{
  "n_head": 8,
  "n_kv_head": 4,
  "d_mlp": 256,
  "norm": "rmsnorm",
  "norm_eps": 1e-05,
  "qk_norm": true,
  "tie_embeddings": false,
  "parallel_block": false,
  "optimizer": "adamw",
  "lr_head": 0.00383,
  "warmup_steps": 562,
  "schedule": "wsd",
  "doc_mask": false,
  "train_tokens": 215800000
}
MLP neurons of a small language model. Each row is named by its layer, matrix (gate and up: input weights) and neuron, and shows model dimensions 176-239. Each number is 128 + 32 x the weight over its row's rms, rounded and kept within 0 to 255. A neuron's up and down rows have the sign that makes its largest values positive.
After each neuron's rows, "fires in" lists the words (lower case) most often at its 100 highest values on Wikipedia text that the model never trained on.

L5.gate226 [104 121  97  87 164 127 220 139  63 128 109 152  90 123 134 172 141 144 136 151 132 150  85 182 133 137 121 139 121  86 159 135 117 128 145 164 139 169  42 186 191 158 152 133  99 174  78 102  91 142  92 154 126  99 158 138 147  73 137  92 100 169 133 134]
L5.up226 [ 85 125 137 105 130  94 153 132  88 125 106 143  92  80 107 189 150 179 152 200 116 178 108 149 143 154 139 157 138  78 153 129 103 116 137 158  86 166 108 213 186 179 164 106 114 197  51 150 104 173 100 104 161 142 158 100 138 123 134 123 106 112 138  76]
fires in: "national", "world", "international", "european", "olympic"

L9.gate227 [ 96 141 139 139 128 127 121 120 137  92 107 122 146  97 145 148 186 133 184 127 127 129 172  56  99 107 157 113 118 109 149  86 106 130 160 109 120 124  97 190 135 162 165 108 131 174 139 136  84  48 142 162 192 117 158 142 111 126 112  46 135 161 188 151]
L9.up227 [129 126 119 158 112 126 160 114 102  74 120 112 166 156  76 152 119  71 193 137 127 151  62 102 150 157 153 128  98 119 117 140 143 143 153  99 105 165 122 163 165  75 174 202 117 172 118 185 117 139 122 177  93 124 114 137 150 139 126  98 179 126 125 114]
fires in: "there", "for", "t", "betty", "following"

L3.gate96 [100 103 181 170 161 108  85 129 112 126 125 115  82 190 149 138 131 139 150  97 136 156 120 118 136  92  60 172  78 131 117 104  92 165 158 111 128 105 119  94 113 139 135 147  48 106 118 213 189 127 109 111 142 121 102 215 137 100 133 140 119 131 128 135]
L3.up96 [164  95  91 123 126 143 108  95  98 105 136 119 123 154 156 194 127 101 103 128 132 161  97  78 143 126  86 147 157 118  95  70 109 120 151 139 116 152 125  79  89  71 175 140 142 120 147 144 156 135 126 154 108 134 132 158 105  78 171 197  89 163 128 158]
fires in: "awards", "received", "award", "won", "awarded", "winning"

L10.gate139 [146  90 138  97 116 103 189 166 139 103 150 112 123 134 183 162 155 160 165 110 163 127  88 115 108 181  87  80 106 116 178  66  96 119 182 142 122 157  82 130 123 140 117 151 122 191 130 144 106 102 115 114 190 110 158  94 145 118 129 116 108 118 137 120]
L10.up139 [198  68 102 115 151 131  90 157 117  84 155 133 165 118 138  92 163 138 168 194 154 140  80 132 113 126 130 127 110 153  66  53 117  71 130  70 176 105 107  90  74 182 142 207  93  89 148 156 143 108 141 138 165 179 152 108 143 149 147 111 165 108 102 147]
fires in: "london", "canada", "national", "california", "san", "washington"

L5.gate154 [120 124  70 143 116 137  79 149 137 175 107 140 109 114  84 118 121 178 175 145 100 142 150 104 168 117 118 125 116 130  90 101  56 115 104 142 161  66 128 108 134 125 149 103 114 161  75 113 144  95 107 119 133 106 136 157 137  86 146 140 145 238 138 136]
L5.up154 [117 103  78 121 157  70  67 122 148 125  83 128 118 127 129 121 121 149 115  97 161 152 110  85 140 175 163 102 135 140 195 105 134  78 106  90  64  85 145 156 117 140 156 153 106 178  96 113 103 140  82 129 174 121 125 143  91 138 172 143  99  96  80 118]
fires in: "first", "donald", "time", "all", "russell", "third"

L5.gate136 [134 102  59 100 125 163 149 148 116  53 143 144 170 127 101 120 167  98 157 168 104 115  55 175 139 138 101 132 174 156 165 206 149 144 136 140 110 141 182 114 135  91  59  53  89 120  84 143 149 118  95 110  98 167 114 133 139 132 160 128 195 142 119  74]
L5.up136 [131 114 107 169 147 150 123 103 139 136 185 164 109 164 179 159 192 159 101  83  96 137  85 125 143 143  56  93 122 143 146  92 237 122 169 177 163 105 129  99  88  98 137  91 114  97 126  95 110 101 123 182 142 109 156 128 104 139 126 168 157 137  84 124]
fires in: "based", "professional", "by", "married", "american"

L9.gate114 [113  95 117 121 113 184 138  80  98 114 122 156  98  60 117 129 198 116 109 157 103 145 133 120 108 114 106 174 145 178 146 129 124 187 151 123 164 164 109 100 139  95 149 120 132 158 146 165 108 104 134  84 138 140 168 134  98 113 105  97 104 165 197  98]
L9.up114 [126 126 147 144  88 149 193 186 132 174 103 138 143 148 120 178 121 173 151  89  87 152 161 125 123 136 156 122 149 133 177 122 174 143 135 149  97  68  92  62 169  76 132 173 112 113  69 119 114 105 125 126  82 137 101 100 166 184 116 142 126 101  94 122]
fires in: "it", "there", "this", "same"

L3.gate233 [148  92 123 172 169 100 176 149 125 121 140  94 142 158 211 106 116 112 173 116 138 149 115 166 159 106 136 113  96 126 143 106 111 143 170 170 185  90 136  89 110 153 124  92 172 219  79 117 182 142 182  82 128 122 107  92 122  54 143 131  53 129  88  96]
L3.up233 [104 129 125 160 129 182  77 144 145 172  87 106 140 110  65 213 112 148 135  92 161 155  54 155 129 133 101  70 128 142 133 145 119 102 167  88 131 133 148 115  98 175 162  47 151 143 128 130 168  83 134 175 125 115 171 167 121 117 115  77 137 158 147 154]
fires in: "born", "century", "early", "long", "frederik"

L4.gate142 [156 125 179 158 116 138 141 167 208 210 123 115 101 116 153 144  76  80 137 142 144 103 112 166 124 110  77 146 164 142 178  98 170  87 122 143 113 157 111 162 115 130 170 117 112 131 119 126 155 188 125 159 160 122 164  91 105  80 145 162 187 151 145 125]
L4.up142 [140 117 167 138 106 167 139 124 120 128 120 122 100  79 245 107  97 119 211 107 139 165 156 112  90 106 140  63  97 112 109 155  91 155 104 148 128  97 143 142 149 100 100  94  95 116 145 114 158 120 119 140 103 188  84 152 175 128  34 140 157 146 118  95]
fires in: "developed", "located", "established", "agreed", "built", "speed"

L2.gate76 [106 122 164  74 111 129 147 179 134 156 128 130 164 160 144 115 130  93 116 143 115 132 108 109 159 159  76 135 102  96 123 112  79 140  95 144 160  65 120 140 145 136 102 111 110 150 100 133  72  64 128 105 104 127 132 163 124  96 148 102  34 121 154 153]
L2.up76 [108  71 143 103 169  85 158 139 174 138 109 157 117  67 139 111  90 178 114  97 170 128 194 106 126 140 158  86 118 144 104 146 114 162 109 137 164  84 104 110  94 175 150 151 168 166 151  92 127 128 127  92 120 123 148 181 118  77 154  67  95 186 114 143]
fires in: "first", "no", "main", "personal", "franchise", "long"

L6.gate251 [136  87 109 121 132 136 189 159 115 148 119 117 156 145 124 113 176 115 140  95 123 140 106 139 126 162 100 113  57 154 124  76 160 135 210 118 116  88  94  52 102 130 143 154 100 130 146 140 140 120 103 102 135 121 130 116  98 161 105 108  72 143 124 208]
L6.up251 [133 203 129  72 145 111 171 138 135 125 193 114 169 142  82 111 162 198  90 139  89 143 108 144 162 154 164  72 110 144 172 134 126 116 109 146  99 158  69 146 146  60 130 138 127 174 153 137 130 113 118 130 214 175 168  92 145 149 127 105 121  97 175 113]
fires in: "there", "but", "based", "professional", "although"